{
  "n_layer": 10,
  "d_model": 384,
  "n_head": 4,
  "n_kv_head": 1,
  "head_dim": 96,
  "d_mlp": 768,
  "vocab_size": 8714,
  "activation": "swiglu",
  "norm": "rmsnorm",
  "norm_place": "pre",
  "norm_eps": 1e-05,
  "positions": "learned+rope",
  "rope_base": 14200.0,
  "rope_fraction": 1.0,
  "qk_norm": false,
  "attn_scale": 0.102,
  "bias": "qkv",
  "tie_embeddings": true,
  "parallel_block": false,
  "init": "uniform",
  "init_std_qkv": 0.0391,
  "init_std_o": 0.0,
  "init_std_up": 0.0391,
  "init_std_down": 0.0,
  "optimizer": "adamw",
  "lr": 0.000823,
  "beta1": 0.9,
  "beta2": 0.95,
  "weight_decay": 0.28,
  "lr_head": 0.00547,
  "warmup_steps": 513,
  "schedule": "cos",
  "final_lr_fraction": 0.0,
  "batch_tokens": [32768, 65536, 131072],
  "seq_len": 384,
  "doc_mask": true,
  "train_tokens": 314500000,
  "steps": 5049,
  "dataset": "wikipedia_en"
}
MLP neurons of a small language model. Each row is named by its layer, matrix (down: output weights) and neuron, and shows model dimensions 128-255. Each number is 500 + 40 x the weight over its row's rms, rounded and kept within 0 to 999. Numbers have three digits each. A neuron's up and down rows have the sign that makes its largest values positive.
A block is one neuron, or neurons of one layer that tend to fire together. After each block is what it responds to, as a language model described it from the Wikipedia text at the highest values.

L7.down449:501522467497530597517470488521532515537489472522578495548518478417553497481519444497541489534467533607512511506505534526478493503585507442536437545438494436514538505517539542488503507504479447443493462576530457552646467518511535508442466418502465461579461492553565488512494514508513515506421559453464481550520496518433491460516526449526484549559521465515455485453515493564436465515467
L7.down678:487515485467528478421458542456471543567464484624573544487520504468452477623450491509466438528512459492480441507438527539484508514468425507516503570480512476517555503493549597465502497548399391494469390550510523512491476530487502473528531483443479532506459424585569558535534534480496555447407484492465499515545448474438544474457464471506469505488489448481554525473488494566472528511451
Responds to: Digits inside numbers. Single digit or colon tokens in the middle of formatted numbers such as decimals, coordinates, ISBNs, version numbers, track times and table figures.

L3.down27:529463481519532473499477544478520490494494547528470551500507518489528501531419537467468553553526491539584524487505534548488527545521489564541547462491550509430513513558511555527480528501498478500567560479513557562557508508442447453487505479503494538526553410477502434476478535480398474494546546510446472542417430463463465546503541536560474500519474537502471513420515501514507485480573
L3.down40:511487471486540458557488536477566498565497525556465455479521504521435496466410529446541449487423526517508432519518546532522529514531533495470503498522513508486439525524528512511493386534493532481525469525552462513581547544520538573527507481525456430528487528495544467499465503465511463521561531490510558503442494524414481519552514464451467510537524525505493515459431499440393508531531
L3.down194:483484542492544436471563494502535527556490529571462522480479437562457406514522497539549491526500507414486423483527565508475531497544457539502437491525533496510534527484557490513564543530544559496498547514492559521537549504493492473522518471584536495498508470480546519521466551463563501515539493485488379540470480492480444522468506497506430512483487520570512417496458516543493404519475
L3.down223:486519446523475478481505466575436575494516459503549503551532499557578495441494388473453520479514454483477539484549498566451519474474453568595483571466562570531519516554502497467456466488506532508511477423506549540558500455529501422467518492519452497538498522459477554498457534536484526508518547449436449499512479528526558520539581488503525526465527472466460497494521510538380449501545
L3.down278:481481531500510544466515526514524517483526496512512496503465486509479580462488517467504507516471483478444519481564516477476509461543509480465505503570533532461562575423529490522511449486590546515569522529436515498447493440515469481531551562531490533509454472494471488525490491480565517465492501504524531549511485499529488502474537470537395519585530440548562451418533489444487473514497
L3.down419:553496470481504481535554511479490498516512524492468532475559513497502422465548517468447424555466538521592494482526493471598537494452493474497516584497439511551452494444554529457462531570508468462477472505496532489558528467529539539453470491530507524583537491443559516472448564504508530467528548500467504475489493555509485499478433428466550425521514485492553519487530434483543449553471
L3.down425:503504463526430412533554524443500464438472524528523532562512411551483460580516472485528483568490508482526489581480431490433482411556477525441557437498508489452507500458504511504520464538519447448554502523465514527591539477505470514560517431480525497477496523443518488485459460483542452557451503498461446440434475502494492539490457538470502508538464414574496486491464530529480488567553
L3.down528:507533496459471498503505530508486487460510514530561550551543451484493482479483508518484449517438504550557556538518555494511544507500468491490484550538531506523446555495491512532520543506482562515495460436509462508530515525475499496496518522494438594506487514505490438488501483470464517441486462496440459402523473532537478488552548527508561524492476540512391475469476606440452518485516
Responds to: Proper name endings. Final word-piece completing a multi-token proper name, mostly surnames or first names in lists and citations, e.g. Christoff-els, Hugh-es, Campb-ell, Theod-ore.

L7.down75:531477560463514484508460510495548518444504478454479457483596554439553474541510481489463529486562454469527424457505515487540485520439510491488550541428500494534446545473547404538497558458525491481529511531485508500444484475534465496527521463481554498561455496553480484494503492412473416419482581520448429517457507501536508471450476494536519531535521581469512506507511515479463471559555
L7.down283:548453501521619537469537477518525471457495511555411495478561489466493494598424498553523495536518526476519461506416510529460535533511548437464521523500520470525477485503535501504441588446518472480511530449574469547351510473480480497527510494527527473504540507540559535528519493527422475461475481496483475529474498586542509558489496491599447557455515486562462512452493538471534473553531
Responds to: Word-initial name fragments. First sub-word piece of a longer word split into tokens, usually a capital letter starting a surname or foreign name (B in Baca, Biggs, Bagh; C in Crane), sometimes mid-word pieces or coordinate digits.

L3.down294:408481529450541495426529465429478492484446444511468529465576562536535555518486510465532466514544497482495493480495492574566487490522488480517538513436500469528491530501467488551531528484473529584512504501537465526599473466482451541505500566564522546474514567464458515540461463501529471432424502527538491510457503461471443519517415455527447522500511479526465496502459538495495414522525
L3.down468:508495491512491520544490495450505427479525499434488515569550444513554464479479506472441523431494482484463479475561512466488464565555607507496500513524505565510503534499491567467518513538519574503487574509566509456524548485473523489585535523534494452499451484488473480468500515570562484534484506533435474578503564507492489482567510534456447436447427478459498548562553493430510477471515
L3.down491:519487538519498427480513497525481399492517528502550559511492466538472484481469559526479513459562446573556450507469535454525548442521571562461461570475552470495540542571497463493471527481479507460490388587572495474484530501534486517440471519488481573486509486504516467487501495440498538517459544500480443504508528545507504459499437464464519491611476470467540505540535483516513498529493
L3.down613:588468503456487473555521547470476512498487514558453467451556493534554462569502524477479515545464500578516499557534476502553514512530516504504510485502501504553561481480496494461552509487442481522521596562435477517561562485468511513439485492497559504515580513523510485548459495527451541428506499548477461470493475548460437513443491604487545447554483488540452515532422548530463471504471
L3.down628:496474435485485506443489501493527487513437536470469522533517469535540556481502541466535460448530515465502503509469527548510530525511482518503515604505583518526492502403561456555472491432536440437517478487515465512569469471443535479555501564526506501485457490490522433524484492484562454596475448507433573503475451532457502447591518505479494522496507420504520484510440509455426513475505
L3.down632:513548563507461519515474491461504523513546557521536527512466467516490526553497549486567475544512505515500453394461560488519565580537509569495434540531573455474503472550530485530503557482495415609508550516478513479577479442494555497588518471531488473497485435529526477487563486521462487513465516441485491538583477524460505421528471517475504531415480481480524503475460499456526422510500
L3.down739:540501458533452426496495534467495453445532466525508460503458505520540456562498556518519424498534482491507481498500557543534500470514565504447502507473528521542525511634504496499514463535539503529476547478501529479679550492527488540582570513543486442461467555551561511534496502474465547502463505507560497479518457492495477476475455521501563544597471463498542583521445504473473489484527
L3.down759:437493413536510490545543465376504482494552531458476556505469424545529520511511493466429569503535504546466468509469548449511526507558571522529488541516551538546548491497521452521511546422497501557508500449523461507574582518582524563588511541496451498455583493541476433506504519458475504523541428538460504499503469526509471454511504492544468505484450437489542518540488502492519461477565
Responds to: Article and make, as. Mostly the indefinite article a/an opening a noun phrase, plus sentence-initial As, "as", and forms of make (made, making).

L5.down237:525476483427457492521506457529546514527461497487454521494493518426484500538453556467494531497470468490531476525477445526497489561493522482502496524516490493458477504566504468474515475480500491494494513555524457412462400512507421509586517580466540426512528449519508448519557495506479508462512511611470548481530506500475437561523486559443545522482566572550479442511486527531572515522459
L5.down497:478539523550464459534542498549414513500400435475425503445493433504480472487553507488478484434517445516544443519574533500501427540508538435501490540507527520518498507526474424465517437529603452519495475540510500459394443500526493493424519452494546490506512505497530413554565402436551481551466518575452424570521517482547518457524423497455525502511494581455495485438457545528477553527536
L5.down542:466530474500492557511541569508438530466484568502522495518527483427525531460564411594497551519457536511460461487589570514509546384572499505506546559535503519472494519460455508563434567479523488492467507456419488573492506473530535483509452512552480525449481555512451477547603530550452451562422486521529559502494444463555472496521458544543513491524544474484553538566533532517509565529546
L5.down687:508431464470494469501569504538517470515458519506486530481447504561546502430482513440449481557510504526492487492489490445491449445559537509429456540550508499446574570584546459512431471551525548481473530553493456505531520493538510531489493497492581508447563557486463422508507496578537470565480526521462530522438480455451495438574476556464553494506443472441483460491534448551489620455508
Responds to: Capital C token. The letter C as a separate token, mostly the capital starting a name or word (Coca, Crosspool, Guy C. Kimbrough, °C, c. 1830), plus weak scattered hits on table separators and hyphens.

L5.down171:476421583484522511498523445549497509508468467491505540542506476488599559491488443494476483445505494518479494490538459455492450486548528503450466507503490536448513460536477483497490474533472523472609551518487508477371469524493476488517569483528527539515452452575466510526534466535465446488556465443534500534485519551500564511512486514500488498508447546460484523501503484545515488478500
L5.down345:439490428557436562534475533455525496466484472493459517489531589527514489477523515485491457540522529506527470567463492490512439435468538475486490505410470554567507451517524459521464513418507501481378527574520520484577529425553520504403583518562462516518489542472562503536466485446469414536501496545470508478500480502503561564563546508469540519545503497459442488505482524534456420547467
L5.down454:550573519523506620512498455435488422466545479510462516485477539470519491444509467448540461535501549481482480521477463562556522492502502477499438545501470536411563486495442562534505438456487539516479487531449488529551565485570527500539547477544504475575506557485548474582474461485524413563478435549505525541444446544510522513462518554537485494510485520502531520442515523489482480523472
L5.down585:552550489550483486559461567485560449473521510489499517497466484529498450460455513540531484561500475537571523521452466497446441512476510521492381465508483501543519543510512543487485449500540535520469493435472524498578453575512505451460492485536492473512486516482523479485478484588575491556554466449491528472423511527492526546503531544491491494482514556485501542549514552432546500509562
Responds to: Split-off letter s. Single-letter word pieces, mostly "s", either starting a fragmented word (s+ugar, s+atire, s+acks) or ending one (Shield+s), plus t and sh.

L5.down58:510466460440554460467557494380537466491537554467458411553472542488422526461482504454482499574468455442479516470500470529446476462555557478517472474597541538438502503533466530551543494410577497502499540456435509490553530473508459495459456469562493506410519485518543468490539515513540457490502497480438482449558434573532505549438464490479517509573478563527440542468459447530475504469496
L5.down218:438432545425540463473471477521475502546578553512567470482521474457498464522509463425478529501524516505412502474512551588576545492548546503524484403493509521446550548536562556538517515455498503489462492565456520469550515470474513581478427463536477493536513519554431512552491551459537471486459496499494472548465401563529503580393481462551464513455493510541522560508505451489455495498538
L5.down381:452575466517509533368521530485457479531497468508505478501435517488547457546530431536549519523461561444558511584543554579547533438503460487505542511534512514517500460524525477541584536595499544528510466534479469477490513461503486593501522549493502543520500555542491510543515556473507526475549492490523516537486492498477489594488510526470539529508537572507542525485481512505474512465515
L5.down586:495544513467499452531491525447427528466525491537502521503460516494480490532522541460533482563432424449573496506490452484565464556469457493514497545514496572483476530508519471457516509574554390476507539508507531479417436486455553510496539483455456525429567482518516475474498490507546558504557491479451495520510448534509475526407499556484574495504541462522516486480492543563523517484552
Responds to: Role-introducing "as". Fires on "as" after career verbs (served as, worked as, joined as) before a job title, and weakly on "was", "became", "public".

L5.down156:499541525478561487450486529556495588537431478492540527475491472480466428526453580450457517530521440380534469495507553515464453508566514513384515519445518478549478509464531522455519495520547472439559473448562448543542475490509501496485530503503519518516466442451566506481483516547497548546453552496492388497396507479483520479503488498491514538392511495481539495523492513491509554480454
L5.down207:483452460518477407490502501530480501428444541502447508377535489486482513513450509448486508510536514460456443485500486500504571469491549508490580446417517494510581539507500533446507507524521552523575572575475433452507495557561489549516454468544473510517462490538519460477519491489549513465492445494550547478488503526516504470419418449480502572515526481535483480472553447461430457462488
L5.down483:491463515470479474584499531528541589549494511462470529485553540546455432500496542496451443446513446508520516491486508532459457547558479488539457502525503573475490464504472426475446465492510456539522559476495530439586481499458518462484486486509564482461478447537483517529433493471405497530490485522577454545516551526542494569508519469503472480487507507459555513541474449497478456518512
L5.down499:512501512500455454437440520580474491570430447468464536531405513511479491474568521505528463487505532480519597538478485535474517531584425457486485504495506541509465542489412483494545467485492441453413515558456483511487499498507551505478518469545566541478530496464522493444492541527465456545525446546518477532445478530511553555530456500528543525556518493456517448485549522513503501471484
Responds to: Digit-group separators in numbers. Commas and decimal points inside numbers, mostly in Wikipedia tables of vote counts and stats, such as 30,599, 0.571, and .427.

L3.down29:435477478491474559474417513456476484515479454492423549445518501473510570565575492499485472568520466589506541479469542464509490524555529477505498509452462445434452496530483485488497479445478434448481532468517503470605494562451515508474523489512508493548582452498424496521467493424503544526435533421556413566422524497511514523454524520505532542473446500484449555524466535492527442494497
L3.down71:443528531538550496549521458570547536484453486501491515495522511530490515473453554492473579457524455546502599541512528496504482460532522499466468551432440512537503601524414462440434476521556487433551510494411603512467493506444476448541456446511524501533510456481490534491520479531550499513469579544508487471528485527509500460551499504559496466493504454507549491567463462523487487513511
L3.down75:486452470467496474568456440509491481530447396541447555495541455485500498477428540488472500444440483584491494545472535435442472489557501506427466531482440461492470467535487465479488515519431546538475461565514484523540466494521524465510460486483422554525503504508472441541516559412450515460518459522463511462492537561522494538494536519500530505560497470524525562467528506479488491496491
L3.down107:530562509467501504488495584484509470462477440543490543505475434531569446440439512473561499475400526520545543452537452515541491459544481438469583507474515486521482493506479507525566502484459471561487517506455524432536534466489514542500521451493512499490471485581461468510491478493435541556482557482473562501549480554490542424459540484481508490472483540502508484442416519403545496503519
L3.down134:522474467523541564487430426450506487402457430495505469504502501476420493541460491462493552485487505513489487512455582463418453478534511493453422467477461500493489415488500428526477599506541512506540502513452489522525511520520499458550506448484501503431547403495506503455524474519457535557474551441564490515478495449548483439554486430494469495462465487549527461543467521523539499449474
L3.down281:504524465512494532507397434487441442487462408493571546475564474512494517503560472504451525448459483463502554532462535470467514472489447494545524522516453465501533498503517511431508505543470594552548543509498538523552502479516396493502535497436562434533500492510477502504503498535515496493453445506462481571528482520506400493461527471467513617505568558517542504476522460466451490508494
L3.down303:470508492507523491482486396540521450510464490519467509454501542538507479474459484471565442520514465520475529476453535472512527490453502537470509556537444475506527486518537550499527475546546499518529524520468482485539524515501553473542500492418486548487541494508447487412527518564482501484484586557506451517477451534495585426465527518422509587468516544556534520524517495495407513549542
L3.down455:492497446529520564518465566518453511457441456597505413479537490508505497547502499485481557539547508404569574532494459510460471473469520467469457462498518565514474398470477494443500475560540572530566510443450546477564505497503483474506508463466507543470479462482499499538491476513489528495499513507560475442533478482518535556458413491490411473537472464460486505524503474522463457496515
Responds to: Digit-group separators in numbers. Punctuation inside numbers, chiefly the thousands comma after leading digits in vote tables and counts (2,179; 49,891; 50,000), also colons, periods and dashes in times and scores (2:31, 22.30, 8–4).

L3.down53:539424422471371532478533512495465396532513466530593565523402454500510549500518476524464464475519539476551496533492494552498519499532432482499541510472508609470500482438421488515518455511484473469502601473419471444468478540595472529506543551426451587566496574496560505512481527528556530515517523470527433453550490540488529535494467480501564495548530507493479472536479542485429519494577
L3.down70:507486444571567521529503546509589475525502514476491530541458492495498588429508505475517547524488550445538488497521461539417560569541462474464509562497473483485489525552503484587462473454532445551552534522406479545482463575478525542479454546532496500561500525510446456559514502519550494559485499478482473512514423475443535500484578510502438550548443456539497479578534552527504479506524
L3.down74:498514421464448516497425483499514475532513482482421494477396441507562530474499571512531538530473503515449475467489486499528469576521488523432554560510552445435502508480546479534471525482435448447481546494505484492506525455467542495500495489532502475575455455529572481479503538411431532518544438558531496410456511539432519546445555484510527583471495428495435563559555442545522534449487
L3.down196:469493530483564502534500430456527432477442469460513492460492495549548537490427500544473479500480486504439494491488514469492520496457541525511510556491588498522490469563450485483422485494509542523500483545428566480432504519511497493540522499478496456515520516416487481510484483481574476535511495490484462495463537527459555536516486509524520435474464507507573480518574469553455490520483
L3.down259:543497511486534506496545522517476504511484494479440561480466518496501481536491455511479490574496539466555513509469476494451563498499512447444450463479540520491452521549506470509519448559469555402496541424501575449482445531555438505524506499479539543500421557457487435496530506459564517523491556515443518457497514484509504486452475535471415501459546440465501505577558499537535478558467
L3.down358:525500468537495501571508534532570484524498520469456489494514571503544522459467463558491529510542553485546507512433436460500510490505500476451450529538508467475477531505415485452522505468577548575534532519520482451462532545515536551512564589459517505496502505501459514428490474436574490435482557524482470514482531488532463458531519542468456518519484466416478511497495489522523516557532
L3.down432:563377560491506518494505527509453465561470544492506557550487493479532483464454538504518430504505494552471540534494510574508487425525464541482426432528459603504602448527496401534522523479519488478520479466503523477496489526508504499434509500562450542485490480429488482503423535427549569490474517498527452488523505495505537468516543516531422488520463424427461556506533516454452550447511
L3.down606:539458460548516535506469514453531466493554378547447528515570488481516514463434526549510544517512526517553507473490484481455581445490543491586532507527426525515532487520522513475530540482494483535558461422441491532509514494490510480424545515520515470437548477451494474478459497492594472549478459563497515474531431543480527445500525506468449512547527498521541548549586479505604557613472
Responds to: Opening pieces of names. The first fragment of a multi-token proper name, mostly single capitals like D, T, O or "New" before Zealand, Delhi, Orleans, often in lists; a few mid-word pieces.

L5.down64:486390526521443471492453526486516532506504481584525503528512501452494487534476517452442444463495460519509483492485495442456466476473483481515437546539511513451557491466529530531502430552437476524461469520455483505508418553522471518533563549497473554420473502543487497502487486491547541482577579467441553543526417495458469518526440486428437451550504532519512445463466420508484570473454
L5.down88:515517488520523552425540451517572487563520512624505519513457481476484530514514520495484505495487503533551537472465548529503580546502536527472438550405523487433454475498593519559448455473481406467436534536523524486643446489449546521571528498517514508416465511564579535531451486506609531456460556507477504581482511495478447478524486541530428477462550491493502502455459498530471510522469
L5.down464:428528466484574507430558462417490503503532459578537486507498491486503501538498544549546363527473570453523512513459493460455559487503509533428510514421507528486471433512493507541435505429464533504487506532444469458660422523503479458483465487491538493506484551544499485486422442467558488477465484484547583532476501507546449545448506528475497456513590449529465480448546495516498523560431
L5.down742:476505493488528477497453425470501553477525500503477493503446456523420498463430482512495494519558551479477540473520572543517511463510542567498522482435486545481518468555429503453487479506542511525553518537518495492603566470493473465465542512538519526479460500523482462452457539500553507533529549474545505487452447453504461455502458479450528512509524505490518511435516557547489505486461
Responds to: First digit of numbers. The first digit of a multi-digit number, mostly in table cells after a pipe, as in 4:25, 1.556, 4,437, 4.6.

L7.down476:537487500478529506557464450456493503503450452585524467497473463474501382520528484496488532514498503521458466525413521476493482479500498537539496511491521428477512519509558465482446465511497545507561537501515525513647518486496508552485480481540525521443524487435553441474528502542563508544591523505481507522458524549520455481554453480514433499470492525509439515493504526532493441458549
L7.down698:485541529450516452495570464477458470496576580437535545504535546530512549511496475463487554517535488534451443528526547448518523514513495549495513544481503398556520499519518491513495556484495493539526605514600523568568461526537491452563463491518377521495502497455432562502510476508527583505539493475530532461449456520556493477525520508484529571467445493500506543528427505530508519483446
Responds to: Article and list separators. Mostly the indefinite article "a" before a noun phrase, as in "arranged a deal" or "with a cover", plus dashes and pipes opening credit or track-list entries.

L3.down4:490438464512449477451514489479511456504499515470554521490506511440473550516435475566494514540476502512551509552512517506462541440493509471537517541449472461479482509494507598515457478567496529503475534552449534506486482457532436436531479498497536545508521541519530442486488418545552446461490446473434482543529513495510482511527489455476453520539469469500458521387508447543472536575514
L3.down47:512496468494518511471477477496514506554436448505556478488531530527489568548563534536538445565496536472511467498531497471464522464465541492443516510516436456448523548485533458465468484479516504483459496491447541560588428537517518547551506506534496489432497545533508459536512500492525536529547506490556499519428452524470468456589480534474558498523521364468497528454571492610511440506478
L3.down284:450492476504520486448504547468541467506475495554477586570472493508473502513559530550516460522450541539508521572438450513504458430450495527507547524556544531417455406518534488534483558450546515524434468491455510527500515521497526524437478482495489509509492491525461584484436449467467550463443540439520505488457517514546423536474471498426516509419456504494501546421453505545409456518478
L3.down309:451513482547593482422528448525508599460486493528473507513455492407458583496534584558534437510570566495534515557558520544496510454472504427522423532482486460529573498509503459534424460415465530480465494536456516496631491542462530578517544511437489499437496537519541536504440490512560495522500464507483481552430561470484504591484499464491522533522510565533521497462507488499531502550447
L3.down446:526539506524510610486459507434474443505508540549493515397467542521511499498482476565476469486518509528515495461428461517440472437567572522504485511426508440520491455490529504447542478494517500504509483498524483458529458515480469500426533457522488457519485448496495468463483455508465496504474437544550504502477545507488522438479450536445507500578580528457499534449503491552512462534455
L3.down458:447468517478493492529624502477525521499474452511572522504523436544479561504500497528456499452468547550540511544428484520435584463449434556498505595487474442528556515548490475519421517488548450520485443428513555511531521562501483532513534535506492461442511454548529478549460441546415435453517445469453514562524479454528451513542438517442473531500462473504554463545511538559520486493516
L3.down526:541551495449481550563442572504505438545527532531480524507523474494544470490464484552502535506517394536523525512502545528436513505553462497560538489521412483476477481554504469413438590453502546455493482530514534467469428485444511530495477505473510481550491439515488573524499432515480511483520504520512490443529507537478483515489464490483585428503469470505494494458555495484514489421508
L3.down743:472526516521516508484456461513468569525454546564533513472491569450491519555442505596520511546547502431490506507515520518461479424512505497598445573452433489449456462554494512554483508497530520477490496543482436541557454521541510516588429466430468482445472525455540435543509490514507523577503498489511472532457500488470481449513544547457430443468485516434491459529458506615409458479407
Responds to: Leading digit or initial A. First digit of a number (or capital A as a word's first letter) at the start of a value, mostly in tables, e.g. 1–3 scores, 1,471, A. Seedman.

L5.down23:502515497438446512497494538553599493441529500518526547516506502478542578503520470500605503484436458467524544540515499561509484418579517506569529536508570428452473452490433469546540506492533435531563479473469496504605547478491510472476541472476404471524451493486518578491543495474539520534444543469533497456471455486517477516516479476413510466602520482566513483384498467603513536514458
L5.down725:512482467469515529449440492504489543526419476491529461486504500553471471434483531500504469588544440499495475516506517548480459533505547483478473512541552537511508536583605520495490519534518550496454450473506452434555528472494514469499520535503551447559543472542584517485428495561491466522495452539458546490536483595469486516537514539563511560502494476496513566597524514468456493586529
L5.down729:496488524500453488483460504524542512487529554525512551487516467505512542496508518453508527485553461544485490505520500483457451542561503462539482555523527530464473524560501426514509565463578462477601502450462455510471425401512515423499516492496502477497508521473462482514460449533497511439505474534574547413429415523529462552556408502467562582477546507540565540511537539529488444487544
L5.down733:427415504568477494507481510559566536600478585453556523460550535535484532456576517471526560563504533487516511500516465447468502467461492450471506470516553465455493507540451503556477512555546470498549458471486514467566520536520551518488448521512445514482538489480472456488580511477513462475516448529478492445494539462547526577524480453479443486510478492503490495511459459581503483513503
Responds to: Given-name end before surname. Final piece of a person's first name or surname prefix, just before the surname starts, such as the apostrophe in O'Sullivan, Mc, and the last piece of Dyl-an or Rol-and.

L7.down522:490548499540438550454505503476464436507463564578481526448536468449434525511576496561529487521489500533540512573490466442503478495488468469514451483535472546507493477501429519519440513499491620473539526527502571475628448533517532439503478506480465523475534497419507524491514472438510526509482464510501475465497516607580506494445481519539455506560509542499499498469506519434562565541525
L7.down717:469483510434494482526398414564509494529465450496505527540481544553446533429528458545476508475473546491479412405460490487521428543459527483482494522494511439426500497498461475509471480493525443552484482496520525485494513515509518494499514495483444487494526488429545458519449481539464509512449490572494458594570548503469431546535440513469507508489498529486485513507414504529494495409491
Responds to: Start of proper names. First pieces of proper names, often foreign, in tables and lists, such as U in Uzbekistan/Utsunomiya, New in New York, and year-range dashes.

L7.down199:455518487563585484527532504562530467509493480516505556474469528466433513461536483581469491499496497512486447514562515472558526425510462497472479543471495437509450507591534506529443509457502470496521494448495495488624523498478390484509523497516463441441581510475571523513440500553516463490499510576496471494557524461489507519593534502429542483493526450516477454529479526481480508544525
L7.down262:497507496483452536528502523516460487488467504510472513499503513517558488487482509475576500434494497555493513504562454515430487407493555506460482471528490517507522482489435564560496568529584436470547499444479513556554534552447471493495533507437441498536566486486435488477495549481510479478511546519459515440559581523433485472539471468516492497527523502495541503576414544469552566553513
Responds to: Hyphen in double-barrelled surnames. Hyphens joining double surnames in lists and credits (Norman-Culp, Heras-Casado), plus word pieces inside or ending proper names (Psalms, Rheims).

L3.down79:444445452451540455475501507505518437500416417567518422508527485469531565569514495509460544430465450462490520449571545441604505455471545505524573486544463461493564508553519449570513484493548494446526500422592520502426549492511533444508447491436509514494536482508543519499559511423562486477502547508462501526469525493534500535515528518561467548547495521467432477487477456521525522506484
L3.down126:505572482499498489450585541472522549528534471408475487432456477547495517522520497526525489456486517488493567504537521490476490522513428492458471499518459479573424464510440507524516499498497462442532483469538510460491518500522542447465464479452558495499492485446541523478412502511473458506495480559569435423487547463485486490568539456517464478544493471411437500477570497376630555557504
L3.down163:482550580496536488553538468553509508587545420506529577479478488468510530425534547490552495491441516557413457478402533558521489496514480466516515537532519483509491523548503504518408480571495502565516516484453453533575494531499462519403520396439462469515531527479532494436468539557507548549540528436510537502570491560483505487467447571536514480495451464527478522536473542536554483516528
L3.down179:509506474456470461477523469446502491527460497445473448456445495521468495570503469461526450535530478555477488498464568488480525483519481451487494489474535402576423488494553475518524565477577539543473516550477506454566429528538540514488517485529532526531466526543517513440454486507572454471504534465548538535452444505456493473466526582504492490535521406481478582513488526530510529529522
L3.down241:569459481487482562428484504448490512407499496463393584528510480494503464482507528491472522476485517505528431528454486464505469466521524508461469536500454547531510468541504524485452481483487550475438433505521483413417552504524433487533518446510502521420502409532535463484528451432488542535542533538481440508448537497511533496517523514523553477505519478522579486545429544520532499546449
L3.down411:505509515492543550532545466371470525520480602447512521473491485570541520509484452484461495537461560442506425552530462499480495512523510503480527491494534549541387520557468518462421519507463535522471513560552515436506518473449412494395487489536595505488505511521455510446483482508484463488451472538518608442478497524508492487478532547565486450457428487542500480437537554520553438491506
L3.down452:500389433459531480556552503508516447498472514478413529501510504540559470518498457479516520544480454488529536476609553450488502490498424484546497539483439453500503528521488494538460554517445479511453496522489530466402512545530565566502493512504556474517548446503509385579513500492450522550470562529543501568465487563494497606458531543515533516541465504462530536496481497512510446546472
L3.down578:460530516565469476507564444518532555527463489425483574490409499498506490387529448540514549546470443523560420478495539530493452441539489447475464518508504495491495500526533397496523485458547546618541473545465491509479438497580546565410492476493468499549510472458426488516495444402432499463447507566412475585493434505514391517481517525511489481509474546539498420470512527447439551458501
Responds to: Single-letter word fragments. Short word-piece tokens, mostly one letter, split from longer words: capitalized initials of names (B-axter, C-liftonville), a-ide, a-orta, or final vowels (Mot-a, Kisig-a).

L7.down136:513568528473457442510517485502596468536413485488503492478551503495504472493481483534493594524481472508521561501443497477562504490580542468511441510460501551481572527545526524409455481534429591525515469509507520495669583494518513500499480464483519468580508539546430465541526604466450462506493478504522487473502514594563546499473546557511422539500425440392549500551471537499477518529474
L7.down567:472542528536495511496487494452522488520550498500482513516451471503437496590478488478500467441476483451547594546509607488554460524502539528530430481485464530428539508531477513452450443551430451503471509508539440471586536594539516391471544489518534531534420475580556467441457464482578486535460482489509410497466463501535555550605483463496510552513498443503511464557472432502470446517522
Responds to: Digits ahead in numbers. Separators and lead-ins right before more digits of a number, mainly thousands commas in vote tables (238,621) and quantity words (more than, approximately, Area:).

L5.down94:462512490465526479535435498428534569535541458446409477455515474493504494455495483542485483527496510551537530462564520626459570489522458532567507559490581501466524525520493488464468504489478549516446440493506495576612527448499503508438543487455487473519489445571510565486476556426522484497545493497515446523518466515480464540440481545526474515541511553492531482478429493479533449509535
L5.down174:537520444455491528512526411531488447521573488502387465492518530521517531516489480513508500401426473484589523488500441516495540519554468408511522547509472447555538557509546519476492526534422530396510547476540567511406435560505583462506521490481475514480537523520511460512437526452512485494441527509519535537448479536522507469567493509489507533433547517553479503599429498534499484530453
L5.down353:517544450562515540553508517473537517541518490489442504442545504469552493442494587541493550524488491521519544424516551508538521505470536471434561556558478526522502477498514606496535503481521529480447476420524459477434539545575481542440458545507454503497580472450476505477545518453518537486454461451472531460488497468458546438555507483534510521551436500480447498499499501483537567473560
L5.down717:480553577492367484552494478452509465566462548526431445514527531510540497497476530467520526541469526588478514467475427478463517465458502533468477552555485478558506556569519522439486449566496509481537402588517556522495442468491516416464517568460464522499516523510428396461475479424530507491427519460462534442504469527448478521512521485487502482482459492540479501510556440548498483456515
Responds to: Capital D word starts. A standalone capital "D" token beginning a capitalized name or title word, e.g. Daily, Díaz, Dame; occasionally other capital-letter fragments (F, Ch).

L7.down221:516483493499509531538540411499486472541459512504623513450481563533452575448391522517574499511499484572500539475490475449460531461515497488495443554529500466523572508490565507511495503575495519532446485535499562499454530454485563520492506511500483500476544556519539533530504510562482469537473494536521534570532532504467461508478424515558515523534515537481495498548482503487513462525490
L7.down277:507546548505488425474503539519499493484504489411587463445474494459514459554547451476544499551475500449499522485449459488527480510455491469538484516476486470550522443544568485476561526544453515475539451550495522466435495548474417560537516510544457515511539534525463489584506502520479540489530432466434537489425473494594532518502507423479525463459447485559524491496452528497486464497498
Responds to: Word-initial fragment pieces. First short piece of a longer word split into pieces, mostly lowercase s or h starting verbs and nouns mid-sentence, e.g. s-aves, h-overed, s-eminars.